Weights of a small transformer language model.
Training: a variant of Adam for these matrices, 4738 steps.
MLP neurons of a small language model. Each row is named by its layer, matrix (down: output weights) and neuron, and shows model dimensions 0-127. Each number is 128 + 24 x the weight over its row's rms, rounded and kept within 0 to 255. Numbers have three digits each. A neuron's up and down rows have the sign that makes its largest values positive.
A block is one neuron, or neurons of one layer that tend to fire together. Before each block is what it responds to, as a language model described it from the Wikipedia text at the highest values.

Responds to: Closing == or === marks that end Wikipedia section headings like History, Early life, Demographics, plus occasional mid-word fragments (ass-um-ed, ut-il-izing).
L6.down696:148130127131145094154134112121090140140158122211140121100166127169128166111124119174140125134129089172170169140160129130148111124106145163118121086124124111103074098112121125076149128150151127129134094119078109138116136131113127129122148123142150092117108139143084162179107136125155124141159136103138125134132151164148148140152100129123129137082125144084110149100118090112126129144157

Responds to: Adverbs, chiefly the -ly suffix piece ending a split word (structurally, formally, highly, newly), plus words like not, only, also, least, often, and sentence-initial However.
L5.down91:130133077093082130144110120154179111156111123090107145120132138122104136147119131124089093091108129130152114119104146160125182142138139121132123115141135127114139109139141099149104121156128141194072136136110128142135156125117153122116181139114135108109159134136089114080138139123125095082077129106115128119164130107165146128133142107144147117083146140182133113160119095116086124132129
L5.down153:108138085132135136113094145156123169136125123117081110121150114130102149115123157115123141121146091147154085097143123110151097150095134126133115179105109112163178151156097081102124149098128112140106117096108135160121137128165172124135083144135139131149122121113097128147172119131112098135144144094105127125134125117119128104113142122102111102172144165131126158090161097129106121103115
L5.down187:162116128104110120130116098167145163144135134135121127143119126129121148136150141114094130096080120143108124135142099131163154117128118118081140122135162143154098120109099137154169144134154114106117111115191097159114127111159139121097121156141162093106132112153108145099108147145092129126091150112136149135142134089058135136177110117138112146130098131143139117164129177112130160115107
L5.down399:156108148111096153142108150129156137173128181125131140170146124134105111143122125182118175133104165117095058141137101094141106129161116114179114143118137132123112119120107137116135128131102173127118118141112131133148118116151085103125140115151111129118162112154130089109117084148148146135107134091110148104124058118081162144141122105129101127133151084107150117108128079119144110170116
L5.down436:152104132117124132123149160137166146109153134145132107099158151116116145158162122131122119117132136133109145136129109099126117103127138147157110146140131105143120126076155114151117141078122110147118111130107124136126167128124118149190099118103139119145096102142099096096147155102137111103098101098112126149105119125111143079126157136097122140128145123159113127118149112147090152136166
L5.down494:111115111154165149104133202164134148117172110083078089125111115116128148127130141112139134128121137160111165122136165121096134196154107098068143146125117166108164096152125128104100125114108130163137110148118135125130135138173180148122104150094097150144076132145168132113125119136145153095141125160121135121142109127120076112117066133145108116143139156086147141096162091126068114172117
L5.down518:147145103142127144174152135135171101132109129110089065181134117117154169049134111076123143153157152192141130179168141145124118120158151104107161146161109087165125121110164194162151111130125123065148143162145151110140123125126148109148102098092117145124151135103135090096151114130121115154132160119127119147106129097153144118115182135136120107162152121142104130124162095154123130121128
L5.down527:131096142126117110116103146088116129113165131102122121113116143166139127126136160139147119147097111130116096135075140091148145121156135184107135132124144114112162131148134144150121147154151095195121105162135096132160179120095126165130108134126108153072121090123134086122092166095135088126142137133139125162103140118136136122125114142115097120114077040119162155151112117128122152123153
L5.down529:139127139148134188146121107162164097119166144139135149114116123120159078152111120122099157142095127125092179158128142119102149100143087142175141066128127167113135165094083103161078163115119174110110085168127132114111139139093148126156093106149153156134143150160140142142160116138114155102093119118110162117105148158126135115077135108068139167115155124094106141126086158135105075145161
L5.down538:156090131113135111135071103106136179140133136110165159115098150149122145148167153124105150090097129173123119125125075134110087107174087136125128141161118189111154121160123119152157143093142124144119149143103126139122133071131162172136157121112098144131126157117141202131105103139127122118114146111160152076127161123143119158132134119134104120149150122142117097123112152146189143133092
L5.down558:134110117121166141121129134132123155078116162097120107147131070166109155132130159161170134113113137137169145157122117110114165142150076159141137147149139157136153122115116155097097159137120119145101113088152136144132142084153163128117136112150096126128117084166085133131122129129097136118186121116137143126090150133127113094094149132106136113126143155149141159117085136106163137114095
L5.down562:139149150179125114149143119118132127065115138141143110158122140124145156112118111134108097161167154155113120142088152136144135154133116132166129169129119096094111150111142164148138161127134141116125117148122128082102117123108110129153133129121057124113092129100117152091146142166167099077118149109122111130160141135130154120115126155100149149140100130129100102124149117140147134083131
L5.down575:147130099106118126135114146115126098122097159152146158128113101149115170118144151182156128152116140141123148151113132096110112107114083165115127103128102126109124099100149128147151108149122157133143119140151147149138121135067113108123135139109096111140114139124083116141143141126094122112114114070130149109140091130103125117113142132105166167095112116100151125156166137118147143136155
L5.down632:137138135148151091176080117148128087138108160157180155134122126120141167113141118152156143147149144126150113121129113154121126155125126137167120154121133106175090128113156117141105117122125110118137170142080106160146129146140117146096096166175160108105144110092163138133142146142103139130150107121163141096113136128129168150116175107138147103114088152150124105130154112169161110098117
L5.down634:130112149141120165165119146075098146160127136099113107115176101107093091164170139114134124105103076148139138149139150140126112119132149119141102086150119125131093101073113113139116128090152140111154118102155161128118165158116116133109135127120108155162171106094101077137160122166109134123124127150128140122139099123120130134146129194096137106156128148116115149136122096109082136149107
L5.down680:137121151137135132134115135111152134106078161112110113134140123107140118154147128153138115126195129118105139121097102161115105141061119122144168123129174103142125135129124122128105132139105137141119130138140138151181132108130130157128104122110100110128125085108151119118164106075092116108122129099161126139146122125131143157108163118159129141125125117114165172120176131118166140113120

Responds to: Endings of split adverbs and degree words, such as relat-ively, al-most, r-ather, qu-ite, tog-ether, plus whole words like more, most and However.
L2.down23:129111074108123110168130136123127133118154116148091141139142149129122131154126119151143142139148115130150134110153123119090125165176107107093133152162119140132144081140176116133131112137127103152112119120099136131129173116142146107140129095112154145115124103147046126098139080130170069112115121140110114133148143131115147040094125130127112165132144176149129146104131135109122112139110
L2.down51:144107095100127112115136170122150150132117137143088122103124123115095145106111085144104083123144120116177169141166118125134104136146109099139140088135137136164145114116139137161139142131141098111111120149152162134130162092134153154146138178111142061148118105154118142113098177147115040131114119126058165107137149122083099109084137102107111139179138126170105139118157146123130124120169
L2.down517:136103137139145118135104116139126116128132128143142111120146119140157129117082138117138146118095128120099123077104142157122161132129126110148169112145122139154095145101158094145138192087151062156103153142151117119126143124111124107113149148155110123102112127135111170119097134122160135129156127102148121065157156080120168130086129125109142117147124136191146165146101115143107136128138
L2.down580:134100083137120150131101150090168072090143136131172084092122140121143146129130144112153083078141138113140125100143124113116100148112103092133137144149135139153140137114175180144081161106137129150118161115086098140128131117090125109108130157102151115071106112138146169078151142116141152159097139137121148111144113182144151130126092117130115127152118177136121125147107094085077115125105

Responds to: Opening == or === markers at the start of a new line that begin Wikipedia section headings, such as ==History== and ==Demographics==.
L2.down1:093120148103142110147126174118131152129106156146142119166098145113135154092148146133127129103140123124116140066149126114169087115112119092134126123141098093145121110138141175124134128099144123123146115112136161123141131119138124128143150110178106177106134137128078104128116147121110118118113119126102121126142105113128163115083179163072132127151118105140132159143158132091154108085141
L2.down18:117119166151096100169062142111093110140095145092080132096111171155133144140114162120114162116126099117093110177100122110146104090151127158134163172088135136107105110133137123099157108132173124112134126145132094106118123119122145134110131119098133126142152137093118120155088130119074115137139151140128116127097135088156118184125106117158122120089136093134122096155129136087124102164129
L2.down165:132098164111137111096084118171130123105127143130149102133088103147147114112075126111122120098080118095099139108148135173146102117120119073120193147154095138091126119140141144142054135116087141117149093167115128146139121153146105129106088094156130152148073117130159096154122148150165108120169113139107141165172137129120125149132117153090143125137145098089133158132131122116152111103124
L2.down530:128165134116121116125153135132139124154134200080106108147087133175133174145081129131116161148114147108124118089137070118156093125142142124126125154151096123091144135153099145119097130093109128141143138126098151202128116141161126125128141102164135148110147125104142095109125152139129137131122116097104157180132119129074116128109155116108134100100110082141165133140161119134152142111133

Responds to: Short opening pieces of words split across tokens, mostly names and capitalized words like Ne in Neil, Neo, Neighborhood, and Pe in People.
L2.down325:155150123134117161138109103166085120115153128118195139094085113135135110155128107086103109140123151125124102137113136156169189140129134149124132161156139090094080133105090132151116125135131113126125131122161136111128146174118113085105116151142120117107071107091143172147092133122142130162122133132165130110157129121114198149167128118157167148145095111117143154099114132131135160103162
L2.down404:136100114164171160132121125112121125144101154098137138136145129125104096177142156137128134123133165120157093124144140164153100112122137161128144123161108169140100162161140137151099094149122144090162173141128107153065161113132145140150130110134112145147127156144191106077115121119136120129119119102127121137112134124125176170129120126145136118130131109155098090131145067149154110172136
L2.down612:147131152105129136132125120095130119091128136123104151141146142143124110100189152155180158091160124135146132095115140092106135098145133139108152164108118109128108084125120130152130174092142157135112117137109144157105135117129113126117122114118122117105097145129170141111115142155133132102144131140152101155120164092120150120138151176154120121143161079132131126135100149139090141136137
L2.down648:170145140137135120154159142095131121132134145095132132165101133117161130158089161131113134154149128114126210104107104127141108145177106135128118115142116121150163095162121127116142166126090133143108113146089117079140065078122122150115110080130151133142157116122100122094109132126124079113128118169098092128087129148119151148103172110142105116096152156118154143122119148154094144116101

Responds to: Word-start fragments beginning an incompletely tokenized word, above all "fl"/"Fl" (flowering, flight, fluids, fluoxetine, Flanagan), plus mid-word pieces in headings like Release, Notable.
L5.down43:102091118109103126118154149103139136131063121104129180133083118111102142127114112104169131171112131154132144116158130150135092120146110055120175166102142116124050152132127108177160110160115100138125063137113139122123132129099102127081159116129130128119167111169155165132137130174120121094111135116106146136135137113116126111156105136150147135131159096142114115104139111109123153153132
L5.down45:087084116091107116136149097101107095079145106120132114108145132152076134102136149123103125107136108128126115161128142159126118139127078141130132106094174144144112136162142154101156129120161101107164148077175169105161141099128103132195134144132142176142101137095100120095103090151154141135121145135138157143148125169109119098131143098135112106108102152136131128111170165094137157104115
L5.down70:128139141159119150146191110098140132087128121097173125093128124152132154087131137095151093117093180134141111104171117114144140080156129159109169156130093142133126127145124140158109143118121157164163121123161132119122175125114119106143151101141135154154164136119144094144134110143068161127167142104138152145160080121135098095147128113122122125163129139136162195127147139116154122109178
L5.down79:116095122122137112130100154129111135121129140116156212133173134108125092140125118163146126138127096143116158114136157111147140106127143092139147151174118193108120091132143086128104117170102149095101137131115163128114108151137168150127141141142092140158126156164127108123174130125127201108091100114170163155113109100099125110145122117105106079116093133125129136126142165128110155112110
L5.down139:105121122112150129118136145126137124127106113059108149121120140122160138121106092133127131166154127130118162172096131111107161089153129132135139127117129144144129133094103074134144129179128117106116086104130131102151158125102119153060102174149117179119126121129100107124119151115141117165130198141127147131164133146146129109119142162147170142119123136117119115154131161160146111163130
L5.down197:132140114158174140144123131099116123118104100151131135131098123202106120150100143094143091119123087122103154156121114114118130125110115110105140127143132116153117112139144101105165119133122089094090169143146140078139103116119147142118105137169099070122109128149124143146135152135136114127113107117106112125102141121085139143122142147125124132124147127139119141116148134083024102126138
L5.down208:125103137129095146134098184109151092132104111122109112156117114115144153135130093160139148107165145141142138139176158157141126144140169106108121119141148122110144150136139154135091110197125122127121152134140106130145182143168100162124126120105107154111129177133127125123141136132156112124128105076145137179106143131161175140104145127163128137062142144139124111130116117122137139137155
L5.down319:150135103155140133146124104111129136145119115130143118101151140097116112121150147113143127142149153087117163119142138140099152073153112162137096094138179140158156136148116161126118108148116142133127097151107136109161148126147111153150090142118118126161103163154153125139142080135139096120138163138146109115111146123181135156153099136110169138154162107118130135100154079108111139120109
L5.down367:140062109096149090089171115131122050089122154146124152152124111120100112117119123158120113154180139143147115133136160114119144065134111109146108126088128111106108110123106113143099059106123159093096093119132096138083156133154115139090129153091123163138145098089155132149123156129147129141161086124127100150134113102129132113126136106143146132106111145129131121117156106144157139158120
L5.down386:097114124156124096123146126147149145109132156141100128128120119123086169101116140050139079114128184125113119105128145116094081147140131115122129102129112103152134123142133146092106107106115104171104127132105136156139123119134163100127135102133056094126152131120168114140153070112157133140157175124119175141184149143137105107140091106123157153137134097142172120118111126086167130145069
L5.down482:161123151147092145125105125122155143111102083195089129087109126168084132096118147143125176113154124127109117156106112130140115107129093114080109081126123089147126136144164131159103145130089130138150132111124082104139109102095125103117131159127125142157107096129139148121149110125155136083129114144116124106155093144104088073129147141136105111130141140103093093117118132142124121140125
L5.down503:148098111092118136106147094145140090141151182124156162117130132181164129136171101118104100131109174109113148126111141083164157130140131147116155102094103108172128136156128114121089150113122152149155135126143122154108152139125128128134129129175130151120156123121142142136099096137156132081147098114108140181150098106153134122136132101126119102113138157140104131119136150148085166140114
L5.down579:101128117125113143152127137116115128088126140133126097135139153132115108101121168102149123151147123153185103123122131139112120094121134139155133123125133122122072123130141159090088102137117123175153096142137087163173132157116135134118177156134109114171096099141116122118106156135160129091170132189122132141125061093142085124135108130131114175113146139149123111143117107151181098121106
L5.down666:096167138125144091118112121147102095088101088141118137165107104124120136185152083154102161120093150138110114101125144132125142123161112148119133112120138117119130163113164146127195121143133122122166165134165137116143119124145098107110086107133135120132158140106132130160121135150119167202135128141121147131138130120091113112141156137120083136097143144149145166129119115115121143137121
L5.down670:125129112115116104121123146108143130114126097107157134111099143076153097156110157136140139151092177124130119143106157124151137113133153118134125128140120127109093126157128077137167100114076109127185146094087140139098167112129160102151120084093114129143100135142096170070154095106130139163128104133135164131112143157109115087136131060139122109113112146099097103169116147146107126155129
L5.down765:165171086135147122156125137114105144084156153166127107090103139112112091113111133125144135131088142179136146163093134130131122107121118146118118102151154124100132078122106115128169152105123158121151132102122098111112145134121132158159131149071084113108159140123144165143160138099111092099115133116137103124143155147106119126131160095142107138149130110120120130094112123126114089141127

Responds to: Opening pieces of words split into several tokens, above all sc (score, scoring, scheduled, scientific), also E, ent, res, fin, often in sports text.
L2.down159:113157142114136158119162111121112084119124093089127136129147130135113148101084103135109137166115140105144132111104148117131155180125162133170125106148131125139136083106143114128110185141119107105120113110132132085141108089122168090160145149128097134097129098136169097102131068142085097137144124098143115124137127133154151138148167134096135118175175139142107123123096126105126150149111
L2.down281:119155118105100136084151107137118073130126110118107186118116109133123098124173140143138140135113132128119146105112117151100152097132093131110122138110125117123104167175101085089112140145153156098139123138135141105140152098106126106141103142134111161147109145104113115136150146080114145130124093153102145173141118128106133107183097098147138122133117097155104130110131122162158121121120
L2.down468:083107131163121101167112164139104127107112132121140144141118107144096154130144140112143128137128149118086118109108145090143099087133115108134166124138102119123140098146129094105144146137157126117110125144149133169106095140119152159127063127096110168146116167120107090154123101156144113125129137138092150110122143097102164112146127111094130133145139143082158155115140098099172084135171
L2.down638:149145106143104139139165126136165100149137118150095139100115138117073137147111102117143094129103152129108168114115099109116088106111182122144108089161128158168116077110120139120155126133139155118123108156120136134154104145145152150129111124122121126157127139118159111124137118134098121141151113115130111124136119139115130146160113119099162116094087169168130157131154160125100122132075

Responds to: Word-completing pieces and cells in sports tables and match reports, such as Sc|ore column headers, innings, throw, Votes, Win and goal.
L5.down6:097106145096142148132105088147085165137134164127114162114133130131108139139127142101170133132157170104124125124145118146118141132181122132146143117156142139123128125132121109116114132105186148145075081109141158161098142156182126137185128110146165156106148093123145151116136132146134077120089096114133140131153128116135108138071153161122128119111105087141139101167116115140114087155116
L5.down24:111100138145133118134105108139102171084118120131100093094164131097127068135109160128102122156137145095154142117111116140126131131132124119139191097158098136140117153132177104094076102128166059083132141143137140129113148149168129088120116150108106147127121148116138149127120132155145114091154100144102117149160167116138165118115101166139126132111180128135104148154109126139085106150118
L5.down40:143076131123128159168117084146133094129117114141135125108113121129174122092144115126139130153135152130141112135153118140115156151139106112105114146086095119139139152160136125145103123083155146122129134147160112145141164100087137123139138064154184156124104118131129152151118105175149113132131099131152104102117128168119146125109102088103174142140167177164099122102137123146128164155126
L5.down198:093103161125128120113125169112129106130092130131137142124131148115113111108116123141144094132114114123126126165112098148125127168128127143114094139133114140162122098137150124106105116096165131134142122127121143147096104144130117138070111136139110164138156111134087087145125128143111123138125135143114155104099161132162134102127150149165171122119139131115134133110127118110089088113125
L5.down287:136161143128180151102111144153114106152121128103134099140143144152112133123141122136144096161126121165148178121154135135158144134146104116101134122142165089118105128117137105126101117105144119101151125106131111141111117151152083108152131136126090132138132121156176124177138112108127107075127122113113130149119129135105095133137136143153112115127110110122105126136097102144113129123138
L5.down329:133125182138119124127129138099116145110105120140116173148142139114109105092168156140088125120126115178092102145103137132108138115121129116102132129082157122108126101131113158112127116148105111145133091136159090145122120090134127150147108120126143115140156135133125116123111102125123100109163121129122073096098166137141166113196165140121148102119130154134120134059100113108133167112094
L5.down343:133097148160138115148117123107132130061150085143136088097122123120130148063118131128093147095124116123129136133114099187127138141141152103138109126145156110117130150145085181134082132123109127159156116141151115133101160098101116132105092138181166120122105118157115120106168119116145096107155100136118128091134144138101127116159133150175084145142136101102147080108063144125162102140122
L5.down375:113099133113123133067107147144140145128125125134142133138141162109111129172140167160117115158104143127118122167091140118140148148136154143117112146150144150103103134140136151117111096094135133121137123097112119090127137154105159114143114153120084137149133112143125124124064111141130170123150135149118152173122158108170140143149152112147157088079127129122098170144125158135072143108124
L5.down470:133119140121111141115093107147089175180125129156130101098127148136128151087119174109136110125125169116120148112085126138122110110164125142175104134146134096137122131134143118135137129102165117154149139144126192115112131106136167102092081153108122121143167145144179107160099128124109180165126118119115165096166115124141077112115096158125132147128142154119155157139130146145132148105134
L5.down525:158172130138102114160097119104143116105149147147121129178131140166153142125110101120085121125134084120141153135135125128118095112098093109118091111135139109177100128133119131122096107146156108103151150115096092133164144133132106144106138094171144152131147129145102110116106141120150106129119138102096179126091141130085146117129152156127142130133125075098126095127119130115130121142157
L5.down568:115154197156108127112152107122088122153127113123136121139124152134116107169118142083139074099172136130107172127150152089089118131138124169109084106096160120165102078117142135134140100105147100108092137101163103149109129133121152122123119148094104134150124141124151169139155098092119134113146055181166143121112127123124146135129136098125134113148122153115124139109110129108168120156148
L5.down574:137117132121144129105113131102156087109144152127120098135109137161119166120109123151131175121169100154126127112109076117135129098150131122126149091166166139145101125136122120159099139128101122169138145128109162121125144108142140139144096087094127136081107106124148093099130127144159097129131095116112160147083167108149152115141149136146102158143148153124150078121182135136120174155111
L5.down600:090079167102104127137114110149142107131113140143137136171101103119111166113122105124121160164111102129115172145105147112181138111124158080139101089130135114138079133115105134086134117084112153102116148137108118099128141151104138131117136157105132137161155140130180131162113105158130094100162123169160098151138151141161139118138132149129150131111088141103156150157153115100083121151120
L5.down667:125136098083114137139136148139137091115076159084138133099145080118135145134103128106123171150120123098092114120169119155130151090144125152073115126099131140124155158140141139103099103132148161124127091101172124131146076150125137140126138163127125156124149069151132178132143099162111137141116121126115107147130135161115069079101152152178086133147123112148137152112113147171103125133154
L5.down711:121113125112114145114131063145108131147097148141161125161135196153127146162117101120141133141153101138099135138108127095105110085130157131140124107123095157140138128086141126120095116079179138113105157144127096104148139093129072202105088156116127107094088137131159173105130140101141162142101169085090122148123132148119165143138106078112116147165130133139088092125140127107133111131137
L5.down723:121077126127140082128166106150127068123113192107123123095146131161151126116128098092103095122141108108158117133163122126123118113125125096159147174102128109124122159091106139146109150149149135112123147204163146096140100180119138121123125090112131127158130137142183140114174122114122116085107160106148131124111073124114126119115088104119149158157109120113156133100121132122167124129132

Responds to: Final word pieces that finish a split word, especially -ly in intensifying adverbs (highly, severely, lightly), plus "rather", "more", "much".
L6.down463:163162119177140119115116091142149120128113128102104122153099155098113131105109145106117175091118092131133134121142138138104101168161116110137136102165117147094142101141120117153141149128088153138135134137137125150146147181113143118172154147154125112097118126139100117103123128149110119113126138168113112134166158141102112102142127162123161132137123147105106102135111116101109059129125

Responds to: Closing == or === after a Wikipedia section title like Career, Early life, Reception; weaker on mid-word pieces in coordinates, names, table cells.
L5.down19:105114137121154132165127142136155142113105084088114165157087141092067108093091131119121125100118149132139136141079147104119125140085109094049107145134105075087147128130142123158137139120156124106148096129090147107084141090137119129129116116113131168106124104161172148140093134171115102154118144160119150131137120100106159080146104148183108134152149132110140134172147146120139155156108
L5.down46:117138142140161111133124106108125122101150102128098094087192128165127063169139136131094108081147130141160141137154121113141114111114124135116142139100107142125131135154155103156108089149090085153110166132149134128126092118143137148134100085174147158163155078126160140154166154140111111171078130122121116127113108133129136079126103167154084083138141137141094130104157129076143110114110
L5.down107:127078156120125151126137166171151183135135118123134105132116155119139142092144141135142115122114162134086139170134096130112109087124179080122141128117155069140123154107118148129103130128117161132125102137148079185146133118133145131161142142142100125119095131151147095144116131119139145139121163085102110147127123111134141113132140129168128140095153135170088108144130090140118139161141
L5.down134:147139159114134096114136143119116128148121093123126163174104111124165132121103085147114110108146135116130173066063116136165119126120136129132126122096156112169124100114135175156148166100124124125119130132120126154131121114130149104126167085122144137130161087093136121136102109153081115143165117160100141147155050139117143143126156130099108144115127138139095127129122121133082156109144
L5.down277:167110140084134168142108140083117112122128108080158057139123139103097099114150133111114145141132126163156118164122119141143168184118145115157095092137167110118112093150097137078109151128108140089144136179110180116137138116146158119130174130145117120136101124151114148102130171107144135137106120136148155108122132140143147147155110120066183131133108139127124127118105163106161087120147
L5.down289:096183145130117102132114108101143102128144127135119094183107161124136108131169171098094119147119127130129124119111077142131173108158131110094116094115094130137142114161133164120175141151102171155165124099144095149074130110144143179121116091135145120108179135143170140089128126102114119128139133116161117110147091126138140091129097084146110098114150148206103111134146147106152145134141
L5.down296:133136130136084138097109143110090130122119159143152134084157157126124108139132132106095109114099142118146165121110117097120097142130095148142075140170088166108115181132154122130141132083129147099105117075115154161140116162135122133109082107088103163153152124155119152123141128118128130131181133100140080115140106163108103112100088108133123138141090136146108151132130154119087144115132
L5.down332:095116162159184127116096135114125091122144151120115157195143125134127157117128108155162138106082125133165119116143128149131127131150150125134108097195098140132143114154138156133144095112087133098069128116160096096133099104131150109169131156125101121150127169137131121126105107135129086151090119124135130106115112121182100164157128143134145129181111153090156126086111131128120127134159
L5.down352:119127135117140096167142154146155156133101159095133157149166168142079137114116125110099132077104147123104097123097068157106159118122090136116110100141161111113125161124129154147111142105093159119129128104107165119108148127135116122133117177131109159129167153129088113089154090111155134111126176116122103121128143180095159124122124108109113094091132129146155118159170130101122128109126
L5.down483:112092148088140083142119138138103127138151087099150098085152127100125170105100160153144156135133091103106122165156095133145116157115110156108119113110126153113156096140103122137112094100112110130119156136083089154139079067139161091111097125114123118094123142129171139094126129120113111092080177128164142111170141134141096111135163142087117147128119144124125129120131161121107128100157
L5.down515:161097144079115127120145156146131161163157155138127135128121147084111164139115145092161141112115176147109145109125103107165147134193125117121130159144122117112123117111136142118136127157121125104098091111109126112102120104094097164146112149124153125160136135165143089127095081105104152142069095141123133106085173092135110136105132165142117154111146109133132123090135132136124135141108
L5.down545:101118136145168148127143148152134140134148142084118137111114137129146124148168114132147182121148156160133077129086120111126122142133135129089105131151166108143122183113109099113108139088124123068124081132131153102116109140129132127088121162126128133150090104103092129154146150125177130185172130145154098098127134136127124108168117120136118139093167107174119110156110103095079160140086
L5.down589:156140175114139092116111140142125125123116117088117176114116134140130106084119133108132141143167097128151176116106104155156162168083154120137129085113104109119132143113178117135135167094145121128113129138140102138136129118134114181135126142158113093119092160163138151162126172087075096120120127081159133112124181157132121128144117111126123103145122173145133130162167182116138156118138
L5.down612:082134122142133111098170117128119122124129082151168089134113094158123140145133153157164114075126135135134110139138143141158110118124136106134145082143153122114131108114094093121157123126156109135130122107128113160122153135128111141111110104154144143102126111107144168137129102091100158181123111108130151134137118098137161127152082123158166127130106122145168119141129165111121114133177
L5.down613:168120128126153128120142133101120140147132178164145141119081098144135126154138151128128100135133132103110161120102164156099138126124101163126133136113143125138118111157104143133108116111097144114129172123104104118125130067106149143135141110115092149119103102160121139121124113149138135144131131077149120132153148181137138102117109140141141173165090121098109153136142131118106128132122
L5.down630:138133139103123089120129144143079137113133135125161114149128189182153149170120109139163143138095130083091141124058110151133151111144137115147113097154123146128137122102148125136179144111151131158128114125135142136155128146111137148141144127113154134157095179107125087141159125119130144151161150133086109107130167089134139141166137107138163147139142072122146166140095154134150116094121